config = dict(
    n_layer=14,
    d_model=384,
    n_head=6,
    n_kv_head=2,
    head_dim=64,
    d_mlp=1536,
    vocab_size=8192,
    activation='swiglu',
    norm='rmsnorm',
    norm_place='pre',
    norm_eps=1e-05,
    positions='rope',
    rope_base=10000.0,
    rope_fraction=1.0,
    qk_norm=True,
    attn_scale=0.125,
    bias='none',
    tie_embeddings=False,
    parallel_block=False,
    extras=['capped logits'],
    init='trunc',
    init_std_qkv=0.0384,
    init_std_o=0.00726,
    init_std_up=0.0384,
    init_std_down=0.00363,
    optimizer='muon',
    lr=0.00447,
    lr_mult_o=1.05,
    lr_mult_up=0.838,
    beta1=0.93,
    lr_head=0.00783,
    warmup_steps=0,
    schedule='wsd',
    decay_fraction=0.638,
    decay_shape='linear',
    final_lr_fraction=0.1,
    batch_tokens=131072,
    seq_len=1024,
    doc_mask=False,
    train_tokens=900600000,
    steps=6872,
    dataset='wikipedia_en',
)
MLP neurons of a small language model. Each row is named by its layer, matrix (gate and up: input weights) and neuron, and shows model dimensions 48-239. Each number is 500 + 25 x the weight over its row's rms, rounded and kept within 0 to 999. Numbers have three digits each. A neuron's up and down rows have the sign that makes its largest values positive.
After each neuron's rows, "fires after" lists the tokens most often just before its 100 highest values on Wikipedia text that the model never trained on.

L9.gate1121:484503477470476488490461473479512534456511503476509496530487494487502482478503467527462519468503508477476515477489526498515513488518499504495454503487453522479516495514474494516491502525482489476536461518527509488526463474533487503530506525548531504523531500492532538525519518531498482494538479509524509532478510450533485516515510474479475505525494533437423470455502508515512489521477547506505537505535511493465533499547518489483525512522489533538498526501474481485461510535568517491510507503500462488547484526495521496506482451467484450509445522439506493521512519453462538489
L9.up1121:453521543500483539512536501455497456533493503502536496464490503504463488518469499488507474432519494499456526558478503503501565495519512489527488490480490466473514492489536544486512493498545494492527498527521523481510525460469450471491514509462498531493550491493493529523486489477543481467529451508540470509561497459526518512536509493444496493489509475455486500494494516499517483503496490483509514552489459506532462529503447500477531504515477498481477493507542497436472533454452482493494497450471532503523499507484492489495511529492530485490523485503483472559523509511504499539
fires after: "\n"

L7.gate1066:507500499500499511552495487508534470504522493504567471474475531512508489489485514519505476500528541516504434474505481475544502499488537508493489466477482506506519476500505535577508527519521473446484532471489549518519471491517531477529496507490543531507504525524510514525469475492464481516483515500516483466500492486475473455485514524531519473545537536513485473517519525498509473512517527530508477495475533517474511523542521500467523511513504464465477510513504523500516529429504537531491490505515478546501511514526472582516520460479480490509476499511498500503496560492492477503
L7.up1066:531496485518485500521500523497510438472500486544525490492489518469559507489509521518507474467501484487531495470507508486499512482519500503525497472529509514516504491485495484525513468513512482502462470485484487544492487567487544467489520510476485488572486504469537467477473496536521471500496517523533467460516536483490497490533454526486514460441539508531518487485529507460469516496489512524467489520515479501507496481505493492504497528527480552535484448516519474484506491509524470483478511434502490536508502492529497485511507499496497483468507477440488532451488497503455493499
fires after: "\n\n"

L2.gate131:530498496485508513489493520505503460470496494471526498515519555494507476509542496470462510467512463540508499511494501491467485473548492480530503454540512517510513494503458500514450518501488493504516547492535501477529513525495536521557479457513470491529493512515454490502509523493461477523512497527521501459526525525445479518492508470465512483506512497526544506500483481489515478499461515500521528484490530510521525530494460470496482510481501485497458525460470524445528487552547499536496510512483518547522513534526508559492511468489481487533529505480493496491485445498499546521
L2.up131:515421522486495447484500517541490474503504471516532454528494497519524497499524484483511483510471494512499511545489514514470502485511494509508489461498494506516489539482495489532530532493476488499475516573497493453513514519546526524504501532489492486510491490463489507523530507450528517468497498460516526498481505516454499531506495530499450465499504537492584507537533453508481497492514486523515511471511504474476487539464457470490471533487461538494501507497512555478527509547521523492529487515507514485535485528510504528480479524504537510513549525522515532451500494495491523491
fires after: ".", "\n\n", "=", "-", " (", " \""

L7.gate152:491496487483452480512500471496539506509527503493532479456463514492457441481465477537530514503508485485511454511459521451497538489484539491453495476503482489498487474508510480527506510519572547509510498503516539490523496511565499455477499530510485487500453502506492472548449500480496529477434467510545468512487477497478519443519465510486533484478501478506459473495515522519518506479491480508499470520485489509478489527477512475444492496544575492481486495508521549480520482490528528497470518477449504483481527491502500499507444494480481523478478488531495461494499519500526507509
L7.up152:487502466521535459496460469497493471484481509478514526443520487521516467558499471452526537496491484500490453490465503522475493481488479525462534469513561512509470526508491469577485507472547547505485472493467499478534474505498519516553521497487495517468504545464503513515469521495502483473492526529504501531501512510508491495470514511510512482530495525544459447501506482474507488483499487525508499481489468477490470447512492497480504518498491557497491500492536517505515459492527525505482527543503477523474500510490444502493460493485503488551457441499516461517529509509509523484
fires after: "'", " was", " is", " of"

L2.gate647:479520513529477468516516517464484494517473499489512477508501492494497524555459487520489513530506477528465483504486502485459505521488528496511482491499525495526521512519457463495500513574518526487510534483516523498492499531470471490455493501537485477487529514515495461454533534567512510514500519523480476495523486524501534519508478512506504541518494518507455538524451456498463554504524506488511477509494475532527506507488543561506491481468477467487508488433523510488483504525491510543487459531541496489502486500500489493512514517455549508503510511472497510498484460445509463487
L2.up647:534516492530490512563502495515532503516485551487521490471492530498462511507476538505468516545523524520462499502524493458481481492472524490487503500454501497497510518484484502531497525567524502479521511508504522497532499501457508480510472445534511460503473493520487474437483549509475472524515505512451513494530456459527513537511512529520481523525478489485439489497467541480489505486532488498521485490516507485504505514506524521508505490452464489518505540519477500503505525498472491580568431526555495499465547480526467512488477513485509537499485484470482494470514482509547508512
fires after: ".", " rev"

L2.gate303:467468482482490478539500522467507448527466530511512493468521538507505528532496516556518513507457495482497508521518518528503539478498512526473513509498508465486520487473481472518473458498531502498531505557516490496552541479518497505489499498501504530511512528500497540445510497509477480513484503538475419510512517485492508507517514499476460510524532537497516497493452471503537509482520520533448548489527518498499443501472474513483498463511514485459477521460490512465496558486479485503474550485563513460488501510467498538441502469513498501523515488471475472534496479504527503504
L2.up303:456469516506489498552510497442538438449521502495509513468479554512479531507471543468512528500458483490502499461489455516527507545492506518499529525481535514489484460522505503522483499511542499500499483540491487487478503493544545522489498471503490507548503529487496506521507468498457475491519522540486473511536503476497526459455510486479454539534466511500513500481495502456512521524523486493474510485532568524495478506536475514444488525505498509469493495516476527489530488522501490500517555481536507490527512492512495523485475488499469512520459499472482499509499502496508454459
fires after: "\n\n", ":", "-"

L9.gate438:482463489497504471494493476479522509530487540509503512505490519504480523492451515513486496515503516493503468498529508546551520510513472530510471514538492511484474497522499502518478482519499505553493485487502493518518520509502491514512508481499463482413493499495532484475538527485474499494532467477488516534534463466444510471483453482466504476533475493544511520474462476480529490445517457555518504502492501517502501534526524490510502481484554473499494501488498472495459506443496531486484487529488431589480521496502475448517494555469530514508518524459499487472534539510489492544
L9.up438:482507516467497487512508517486455466504473486528504470467498524542491468490525492515527504483485515488510474504494506550492464528495487501493475490503478491525472488501498460513489534505485497511465489537518497505521491499520526470482502506469512493505491512473511513496469496510507450497531503481483505493521473501467479466486515519521505450502473513554479491487487510486498480448527498531485505504454543534502478527515521500490529520510548465506508475465547500528486504480486529507476501493515515528505512483507481503536527524482497506526494542500463525466493544482467483532
fires after: ",", " /", "-", " 2", " 1"

L9.gate413:472488525485457465470538496521467452536493511494515522523514484496512519535506523526515474482532521548479495510504508520479490478545482510493482466520476487538501538507475521522493469482501465477509520520477547494503456503505446491528514503538466522516462463506502485486533498497524473509505508492536491494541547504513497511523515508469536547491501496481511525532526489456531494538517490556508525521534539536455503513486480525478491499512513489513512529493497509445493474537461509546540518494464512554525537511501480433496523457467471501521488483528476477506513490506537492510
L9.up413:519499517479509492446477484471502510450509520496478532504490486511496481493527513518478509545448509507504523485519507499529509489509564501485516451498519509487485496523487503520563446524467512497546521528534514477527507504526463483527488504515507464530499479507484460492494479469505488493488524508525497497518495548540518510513526517532464540526469486511527514506443506469468515483517497482498517466504461491518495503457491497516485491484479502526523484479522450476473491502500479452487508523475503453511503554500512528454488536492497502509458536519508501528478550487450492542
fires after: "=", "."

L7.gate1041:504475466486495514533477513485481513552501507559471493517483489497475424526519485522476483539519500505449485490482472484499556524465488479516485484509492514488516512528507474522498493513496505490494525511481524470533451522511516508502499505490455489535528502504518502493500487525501503492495505510508462536512485505504502546453538474490489485500473451523477479516547538459471496516475500534528529468501468485503491500527563483493491552525529498503489463485560500507543478488459482513475509442472486504524466522535481482517499529468520542492538472534489503489470538479521483493
L7.up1041:486526526497527518533510513487512521513501487492478517502481531489510436468502502519534500508491445509494467513517479491503532524497497496528514503514535478527500509468491471480535515541498470510536528517462505464556504521517556450557469462515516476508496455500489476494476519513472512523493515533499532514524503502518484475499495517503489469530494443540472471480521505475504488531495530532514508512469485498559474517490552536429512504482494479490507525457532502515543510481518510508459463465507514537494527482494467472450528479483508531497487452488489463559477502524503489495
fires after: "\n\n", ".", " through"

L4.gate150:453504537494472488525522478489512515538490505533499517504483491514506476497497490552509508481479508522499507511517544516515536574465466501459509514529530483491518478504459477498483486536504453473499507546486425472503526488521469523479502500456532507501488486465455485511486565497549491498558524534546447504522504524509492519488513513503507492465517478504489464469544494524522485473496497487509548515508455496471471499498513547541519505471481494522499503536509520486487496460533477477510503489514493502468517534479509481528518494530524498526476521531509530520511518494500547522
L4.up150:482494481533482441516504433520511514512510519523491448555505467471528454494471500533558518459521481555511502535540535517496496500485531522483519501511568495490488478484490496542501471495517484475480516515507468491500496514463504497516515508510466471478508495470499479532471545514539488527524496500514534490510530496530523527497531527472526478502498464483521498438520492515542542511447548544508510527475474472461473537452496510525512472503478504513525476501491566437486511474506490499484492458519514448496501510486517487542516487533519534537477460524522495536491482482529546499
fires after: ".", " |", "\n\n", " was", "\n"

L2.gate911:523502497485495513536475506483466473491490482477490483539524505478542457515515478508511504481499514515453521471482491482527541481516452516493517554508485498487468531494484464494497491495511510479473528523489496511518483502521546479516467496459502516497514464450523462552508463496539535501546489492539496503533500518486471425493498455525465508537518556515480488500497525484493500492475530511498503452522526510533528496541439522495553498489487521497514487490525467511538489532501519490512539484490499483482491518519446512534504501540478521479468579474491508497472526515524509452
L2.up911:531489522461495551528505510512518479487521477474489506531517473479485506526489469489502520520501512553462512482493498495500531488514461504510467504487508495464507519496514533474464496497498521469466542561515516489501495500504519475521501509476544474497471459489514459488494469502483512490521511540495496506566497488538535462518504482553513475493509497528446513489520484476484501468496488494511512472535533506496504499535473485474504514494457472502533528488481483479479483552523514527513496475479469503504506546499454556526487512509516471474481589446490488467456498506522485481
fires after: ".", "\n\n", " \"", " ("

L9.gate669:548508565515499472513534468504489552456476480490530536504477540492491492525477518496494505505500504500493471452507471500468525452495551509534497514505475510503537557515473523494501477491498508538464485531528477495477492495519509476485514481458513441457530528531546508510502513504452488500530485467475527488497453508473524503524526440507538522545510463492509516524505491493542511523506499523538474521496469471501500525508465458496451511496510506500462448497551499537478491497506469515486465517477461514504468475472523510523461502478518510525520478523533494482481542481519491508
L9.up669:508516530492522529504516539470481472507501486491472539496515521477493510490436485525550505512512464486556498509491480522490518497530464505465547499484496506505448529458501496478469528495505466503481524522541490467457477495501469527514480524484511521501517517530524469514499505463515497506526482525496482517498466509512521517473458485508531507506479473528487487458497463458507506532491509482454468499470495493492538515489510526521465472509533541533526506501548517493472491486515524478509501496561505509504431506482497532493503515493542523522557477522514479505528503483494558468
fires after: "-", "|"

L2.gate979:478497495517519466501499514487540521494466495494490498543486509482506492564534511482495559503505483527505502510521522469512527515500526456527476500492475469511516493518488542536506474509474477513538506465495521468497533498507488477513508459521478550529457468533528488525505512516484447515508511539530544534506470515516530480502466509507533506484508466539457499453491479471514512462455528538477508531470455461506489451496500516503534467481524504506489499503492513540496546502478531543486467441518509488497474505528504520487456514481513487508534514494532533423488522500489446500
L2.up979:483477501480506493488485530464524496531440494531492484494481523505521525559522495490514534514487514535492521531490519492519515540501511507507468502529492474507491490509488507527474504524510460509538518484508552511496534541562497504483505501492484500515469475495501498506521547509496471546505467522497534523529511474526516491514479487508483538469525486521506487482459476456496476467496529529500508532492446466541506479472493529511502480535492521541486493475511513511513546478451560530504479489567517482522516455512499519542489481503513525509522504452516512499480552481528446471
fires after: ".", "\n\n", " Li"

L7.gate398:520534554513484523501551488466498463538489501507535469519539530493500479481490491497511511485486495511510494490569489492450515522485561505491506504478509501526521497474518560531520515551511513498490492472515506512477532465526469524512504535460507534498495517459522476466470499560494492525482494489498502516511497460457498501485492491496512487531490515497540490449499535483535491489500553521517501513533515537544473509494505471465552501501530537503488494529486538507548541464512509525486497471523523517497446507484529521485542505523477496527479485590449551496508523510529490530
L7.up398:491567507444470486505487534480534528504544499514554504496546540519518506500510487488507499491455515507488483514524461490488530497487465471551542468508529490486537534473499501515466458532501513456493501450476535498523520510487459441444515481468519516537531524476513526518468547524477493505508542463517496501508502542521485480478495508525499463482472495533489488494518540503495498486486517481487512503487534533491521508475493470479519505501521487510506521511555485558509527524507516518444486511572438525494471468517476501503480485535487459496484530539523548506527515505504488484
fires after: "\n\n"

L4.gate673:529473503459509498530473485513526526504517501539478509500491493468511478512465503565533448532483461471506573492494496492481531498488464500489528476492475518484550490494482480512529490511508475525484487495513475520468491543548524486535517506511515537446510493481490511456477485522505439508527478507526529531505492462509528512482477498545489496509513492477470498479501460491559576508467454531565501516503518504505471499485494507522502521508486477506464440434522510498563501521510459477561456468488498462527489547491504517519481516532489519520459511505509525538513521488507511508
L4.up673:510505469471468527542490513496495529510468504480482485493474491514487474490498475495556500486466487546551493484478445557443459467502520484478443507504529511507480525461500519513513474492522473501503473502497499533468468504487515520549514497518468506473459485503526488484482467550493479518534471524444498523499502535457533502503549494516486499464430536475485502470493458502511574511506511482536506521516510504462491503484491532484492520516506499493499515499497500475485500529485502497510461488515491529495522503492512504494518490518520507509507543499527521524484508477520501521
fires after: "|", "-", "\n"

L2.gate1466:531533526469482496486484510496481513489522507481486510503466499486540503527477532522463496548487485480504499488522505470457479494483497462504465454520485506505496492493470440538501511482485497465533492518490460501441481535432498471520484513480486521471536528507511531482469510455503531479496500526501528481493524483496470510459528483496497510552519505517519537487499526523554525473524531472531527489491473483497478488451512507492522532480538474548503483483483494506498541484506462512538488490528497505471528460469496545537514456495490504510489509485547471464502517501535477522
L2.up1466:494525491471525462536508485546480495497544497455489460504520555499549479560541511488475473512462508517478451445465450490478486484516491516500536532506481494441520475480492508509501483461527514521488454529532490529506489488443529497427540479486525482502545489504460539460501514501489487510500506492489513469542465503544537489491528460529459481483519507491508540484491489490504485513463515503456519527476481465531514507402511533463565520518491482510469461500506521486498530492496502514497499486525520482498496527513508492509474489492505498517513484480499491551451501482508471530
fires after: "-", " \"", "=", "\n\n", " (", " |"

L4.gate276:518524471516462506493549497483495488506476456521559444483501510508506499481482488524467509561483538473486471465472500534505536443522518515463452498510496540503518479520489516509471502511481504484547473486514511516481524498529486509514529518487443523502492540504504507476511475513517531452474453560469522513487505511499487496477501515494506453501555517519471534514470482501525494526482522473530524540473524518513501436472499496522518505506526476480519480514513474500483557538551494509471485544486490501485493508485456477489499469493487492465511566521488500542491467474506512505
L4.up276:471474478484504528457453483545507483465466510494486473490522483543499477538477490498466498448488512484493485507454479479466478500497482520507477507496547500552513502533531537502519570509494516494464533485508514519491475481459522580473499536544494511507466489506524473454522517462542483509496543464506505520522502510480556514516496485487456541458528513442483492485509487464521528505488529520528555513502487537508495477499514497491539520492479513523477473459499481468520508507504494526521479485525539521507483518525492501516508475486483496484537493465463530464493538524501510490
fires after: "=", "\n", ".", "-"

L7.gate400:512535497518492490528492469527454472541528444526496547501508505484481458535498500478504476526499482514499487487526491517511483480505519510495527520503495521525489500510491520548467515480524503464427515501500519514517493517585526496457511524490489514507519523529533501485482521495437491511473532527509498443525467476482481472489436492479502490557474458503534483442521499500514508502505496507498509458486516517514496510466515481519526503540504501522497511489502542500493520450511501552474498471540481499507480532498529485495483533458451495537474500502496512473509502483501465511
L7.up400:545538483476472472510512508491516471490500514510547451503505543488508484533495493570504535495468478500493527517519493478487522466496511526469512480529484504493522486519520513542502532528508511461527474500483514536532514498539507485494538524470495510492502506473508513509455485545515482531482464505502549496472512490500495410463503513544513471463500506464511487458521461508471495460521511523509462488505531514514489493471499501466503482491512496489521474486531524510501508514539495552496511528535474538488514515514487500464491476528456513539526449489474487510504472486488474491
fires after: "\n\n"

L4.gate469:490482487474452446524466521484472498534568479489540499501518476498485485548528500519501494515464506510495504524508469463506529480499537480536494491503516525479502525488519548533480510498520453471534450498515491465510510491483496552489482494479531499523478507509470503504509513487489491462470482475548460519546511479497511492531566447482502522527541458504461499449469476498530519452528516521469501472449498491511490511505528494506451459482526485539542461476502497519513504503510501474515453472482515534466462477487453511506482504503507507541472460469468488464576505517582523495
L4.up469:506479495506509496515484465477509478522512494496544463484495506502481490532482486507495519492501515481463483523484503538494493555467486502552574468483512480517523515511505468507454526504522510546481439540510529516480515475487471561529480506480541539523496498447490522511450477501503514482493544506547492528528467476449536529468516475487541503509468468501454466454498483462507505517485503506412514468480478461531492467522478471525483480491510486518549510491485524495480497470518485449502472501523499500467488490500521545504517500483493478508490454496429468476549534486545489510
fires after: "\n\n", " h", "-"

L9.gate45:492487500485459486533499461474538551523509514542556516509494477507505561466491524545492528469504509482535495446482493511534493501487503497518503527514491502518500519504491489521499509501504537503501494497465482464503461462550482500525465459463514510519541524484490513536505497484449498492494495494510477473522497503499485504466449519452546498487480495472514492495539516456443486495487545524525526510536523510511521522477519493455535543514502482485487518508509490520550533506512476508492502483519493527496489568458495519517516516464527469560485521516481573459461509526523498514
L9.up45:483517443532493494505475443463498463520558518466483499496520512500470515459479509549414493463475533528517507476447475471486485512480469479521512517512504540522466465482481450526509463537510498462461486541510502507476493484531488488507483474467509499524461522478489505549444501517510463481517442497510484462548460454524517495548499484496509502473474486509526523496499477490508494500499536500528497551535477509518499499535462499449541515503515531486487509506508497493503511477494503502474497484516517532503495494474513491523484513510485504484488569532479505436479530488497502469
fires after: "\n", ".", "'", ")"

L2.gate104:483522471527508470509490504468476475458486481477519503532503514470491460515474469543442465506487503484527502495499555488470502510526527510449482451515507518524483489487517500547495475518540479515525484499501501475477493475506520496496500550505499535493496485509495511528511530525514453516515465514468488490476491504506514490469458492488484498515544505552512496488515520476519536508445511499538487548464455461564469480492514495511501494489502522501474498503508535515536518465500523533516500519471513482516539525464490519513479485472508505503500472524450564496520531514536525498
L2.up104:517468451472454530472469545513513476505466487466518500512509506506586492553483521511516473511524523493557501526462483466503477479501525524484499511480499481478498508507530528466520502544506542527530482439506518507546528499502506522527429479491533485488416519510498485485514510522526463484502509548504528483525490484509518527476512500491539512474522503508543495529480467500462494473481506517490493493503491507497493514488503501474476440509541520508487506488546522492546536542468528511439501482539517550523492524492498539498489525539444503452480492460530530483493498515463467504
fires after: "\n\n", " (", "-", "\n", " \"", " Mal"

L7.gate647:529498518473504509495529452505517530530476515459504478499482506486471483528497454494526521515496442525470494532502465491497494516499491522512492450472499502533513488524489490510535512523510463539521509507501489454479517480514495532566522466503449472475509481529506429481453481525516491564475526503513503499505516518533467479534480529444502497482525486511521509501537486542479493455506485503491478556502481487504523451465506499492535502503521552486465518475541453517478555539509481489515478503491474524478493475513480502502469464507463458503515517450509522556556485478532547510
L7.up647:466518537524497509527479481540526522489500505507488499457490478478489508469450515491512498502501477504477510534572546478489512461546489495504474499542490512503464500452507502492475502502485527495477509515477495530516519517467520502484535441478479458476489502501517517489496497524491477570516530502450559532526525476520506509532514557492546516507502494498476467493510463509482473460513527518499487492497494484514552468508472526488511495529490475532468501462506502459502550513521495452483495510468457478492501522470493529506494502484407499490492534508502469519476460499524491518
fires after: "=", ".", ":"

L9.gate1396:483509488458522462427499500506474546509468520489478538541468525496509477489502534522484513542452518529511542510487500452504515518515480498497490496552461498532449513507466491508505532555530497480493505479519491514488469492499518525495537508495489498494536463456516472494467510467519477520583559487502448507473462529500517502540536482487502543502493495495503507464532502510499511499484561517496507519470499487508525516502510491490491470493481482459502496527528521464464537476510491459545479498484511477551503498508474534498511463454506511507488488483499514462466519503482513523
L9.up1396:494521519466507506497532485514512513517512502494472509489488536471448535489471471492498496501446457527486526515532541506523532507515517513539526495519462497480513511516514527488508493469448471500458536478460505509482486499463516461514533499512502513530495505501493514477459524505473544543515492507480502557509519523526458458527495496506478508512531496478510470445500492478511512528474492543482482541503486541543491510505490557487536481518506492532526501504497473530489507493455510492482555501513505562494494500479533482507475473514516462483486493535526490503519532496463511487
fires after: "|", "\n"

L7.gate1121:507490492507458493512501494483488484482532506505524493506500515485471500519517535502481502504458514464505504532499466492503544516483509502531487465468499443492464484522513557517453537470546501496532491466538496478502486530503512487505477521493509514454498521480528492515498462487532504518458504475501525506500516497471491515537498478513417488551567506521499489475497474530523482528485526478478545508461489459477503510492486500527514517519516474512540482507563506478509505503481495550516470472485487484528517492466538538504539473502513493476507478497497499471489484533511504511
L7.up1121:517543530471520548520470502501485527503517465516503490447507483472513490520501528498511505509444522486528533517491506495504511521484537445559524493523470467468489523501481501466483446496520505520506460534536506536490501533551540472494504507468445474501448550514486510492485546501502504488479509492525476475529521498483492484536514517509467509465530493506480521499510512493524466512531517500494478496495488521497463487518486519511511510466489482486478514446484496467523511518520521525525497517477495532493497510478489493534536506483540516479506441463474462468584493522510495470
fires after: "\n", "=", "se"

L4.gate675:475438525513530498535450502559493476521504499500554504552490472516522524538516478470512534480503489492487459487513504485508515483544525521497469467442508491499517467505491511473503519525506457475496530487470517528480544492510472492501491531542468485473485486524474497481474527525486502522518525530443430533536518516489449500486470501469530530512487494505495533506493499513484527504469525508534503508504540500470512485493464504492523475502500524489472556509504525477519490478516532463486519519505521492469465476530532450471506504523496445499539523490492478497487509474507481519
L4.up675:517467454519499480513513504547501493529536526505490488497542422502485527508457499497532493448485489485580500479504518519521502456507533507519451540465511478502465505545454511523510494516476494515506506484524489543489549465476508494510505444536519561459469502502495482506491463508511499526494491474552483487514518454515454484532532483507521504498517483465504522528506476471492518494521513476553499508487496537501487511511527491530516487509546483494496519505487462459526494501526457490509512457495523467533560488491489501496503489505500527477517514507504522532514506549481496491
fires after: " the", " his", " ab", " Her", " pal"

L2.gate781:521503487459506513507520534519483524484466477505480461511455494501533484481497500513488470478483483443478505497526502534528467501489504472518498472497480540475477515526508521524505485523497449517546480528530527494515490514471492538508498469471498491509473473498489515488495412474516518487465477510492464483540505480501464506501541465497461502527485488511497553504467478520480497503504473520487490533515465495480488522493474517485555532430495506497478518497480495492509528544512505503471490513478494486461488554479485467510482497501495509557521518477485471526508544486501476492
L2.up781:521461460485498484515534496500514513503500464515492460529502488495504480454532458533480464479495471467497503499558472520513479463484512505509515492501531522459467500532454511486498476491535453504519479521481531510548472510522480509492492487490485498526482481504491516504487449466509472492511514535482505455499511485485479482494550480532482537488505526518484523495460479506508525523525518522501499482579526475473523525505465532494525514469458501507504538566518479461492490530552501529486531498489494538478477540462485515506483489513532480564489509479493463506529519502492501491
fires after: " |", "\n\n", "\n", "=", " (", "-"

L7.gate46:460570523534461464514474488476431491495473461497528481495534466488432523529468517511479486496511504520494508497523453475483515486484534498530555516472484438498518517503501559518505477505535510491527514512520559515512511493507508527514509490526501506498513506503494498533517482530511529500501536532524512498526504490495484483480535497479472501517541496491519464517531521486509466519487485514529496490478508525530475524515463497522508494506503482494526488513536509463515456515476496530487491515498491471486506466522485519525541500503511450469456511523479482529497435518504499473
L7.up46:511527492518517537462470464530465507496507494434506494536505504474463513533469475515502499531498509510454505451482478517469522515469500510521533492518500466489486519542469534519536484534533523497487500520484496493490498482478535506501487482537472516499494506493530501506480474539497468508495495518480507489539540578549512507481512476475473485489488502511508508499557495479500515467515516515553509523494425489511464473500510490518502479488457463498475478512515445444493481565482501507512480500510523508478506477467501487499471477489523503497542529503502547521487450462496536478
fires after: "\n", "\n\n", "=", ":", "1"

L7.gate425:474511493542497510468529563501540476466464520460565538468516512481482485507455555497512507491494485493506471525499502525439536483522519501475499501509519546465474478466516499552499540490510488515509506494504475504477506501526486479548495545513492524414468489522473481518493533497520463505454522459520502478532500506516503507472495515511497521497496461478486526488536491480463510506505501539493499507466489503469504505513519490491513498518531516548518504483508516503449567473524465512461505500460547518462488481448466514492485487512518514484510531458519496492467514511516479510
L7.up425:522512518530501501532492430503492500516523488564516522505502517464516514524527478518469500529525500479489490504468491495521487512488484503504534457506498513521472466489485460465497463508518480488540497514519527480525487486530447484512489469462488500522466496552552485510490508517491457475476513533479496527544531518491470486472487537516450526498482501496486523482494476505451495514541557479455507461485485507491476504480520495492467480555464502480528501504455509500502475471522507501559526503513485544477520530539485560469509518488422511485509519515524452525524534464517567534
fires after: " was", " is", " were", " are"

L4.gate796:465485496514502496467538490517493476517476530492521544475530517471462509521428491537524459527521501501501518457473485483507512522498536494516532510524501523498490469463514493551491534525541508488499501469473499502456538515521568531493556539475522528456480473544481545511491527485533465537466478502478488561501477513496531497479523449505528480542529520458464456482475481520463499506502523505517535522484519501469505523485497507515513492530491506535493510484467530507461423443451513468496495500516488499467495511478493468495527503516477438511496530457544499514509484510467486504
L4.up796:487502481496464499495474508478495491500494514508472506530522478479518507496470487520502478475519478530523503518460542480449470548489511476496520515498489573492537476452504500555515502528512546512503478471472518518491556509542488514551512523492498488450506507476483553515492528489504456530498492465487505557549439494488525466468511457492509475512506481483523503486497515445504485466509491447523502477503469488488494504493495535558549506523488468503480530503523507497469484514513502511537494520519489565512480507461521482480513508531492441509471490443540501522556493493500473494
fires after: " the", "s"

L7.gate1487:435507492510477499479546519466486471524486500516502481511496545462479501548436483485507504525479445525533440515486501495470496529474540484501492515510491519444496458480470511569438523512469501487480506504502472468523521504508538505526538510493476474481521497474512553482481508500503473486505530512473468496511455503511493452436494489506518489539448522497480548485511484486484470489519495504501455503481523514479461533482503519503517499527475559490464542531497491503501501504515472473497485447458533542472492514493535497478514477494479429506497511485496467508546504476489478510
L7.up1487:490453511487521506458477493503555515482473476460482485490510500476495523500474532506501505510483497519491496496484507478509508521515472497494517498503518481481507477494460540509521481516541506539502471498516470482474524449452520471495504525522513499486473491510525535533510524501511456492500511543521505513499473504482503480483452524488505508498510535490499561496520505467439531513491509501515479458518516536506514573502495530529503462483473483519489516436467465524469445519510512475519493477474559473523468500495481476481481463517502515518515494432444506485509511535505551552
fires after: " the", "s", " first"

L7.gate248:436464480497455460478517503453523511543487523492486521490507492511524465505474465498532539534529478463494484543511466473491500466485497509478543493528527526520488515491513462500502516488521516473496506494522528460537522495514475474526505469500532508543495525463493522479511495487517473494482519498499523493481503506515512434512534508449474483473478491489511491453564505484527501488496501477475494502493490528481498510440493558503502484497540477543493501510496519505494498484491436454497519536498522502505471520490483486485439502482494558490507537490463517544510507487508541519
L7.up248:523507495487503518537525503513478535521452502468464490502520515514459518548495517550520502479450466489537541538499460511507491512523436486473469551459501477500489490503465523507454483463525459529518497479482504513506463476457495530484497450495516469501522499473510508516501484515508523469499468480493493499469480481477474523491509538501511505486524479539536538504526503502520543488457534494530504504477536505472478495497522534448472517490518551445535531548469524464508522525524497489525504457499510493525531471484472509538502488472491485522516484524482489486522465530489552505
fires after: " |", "|", ".", "  "

L2.gate617:445532500440531487506499476463499508497493483479497514487479471508510515513493515519497492488447486489523515489533443476520482484521478466490504478532489466478471487523504492493489493492501490472495539514527503490562513505493506500494501516481456511484505496513496471496490505505517497487496467540508504479499481525496533479473438520457482468512493498466512521492529524502555499531442513504495524490453491489508490490492523511507534550512505507489485521528517527470532501447514495519531476506514506521533503535441479542500506481457506550486525479549510548481520489534454483524
L2.up617:464485495497522489465470534484526477523478497486475472463481477489509489503495553487522497495484486489539505492489461488506487480451467471461547503511468471487476507484486530484474524532490553495471500506486479528536455551486501558567492512503475464472517514477488457484495473492487550497507514463479505538504508485475492471483455543530466473503473508462499485471507539482518488471487513516461545493482515482511536488505531530504496560526500457471495460484535508476499525476490541501535452506500530477505519526486483496501540495506471520525478487454529574496515444543505494470
fires after: ".", "=", "\n", " th"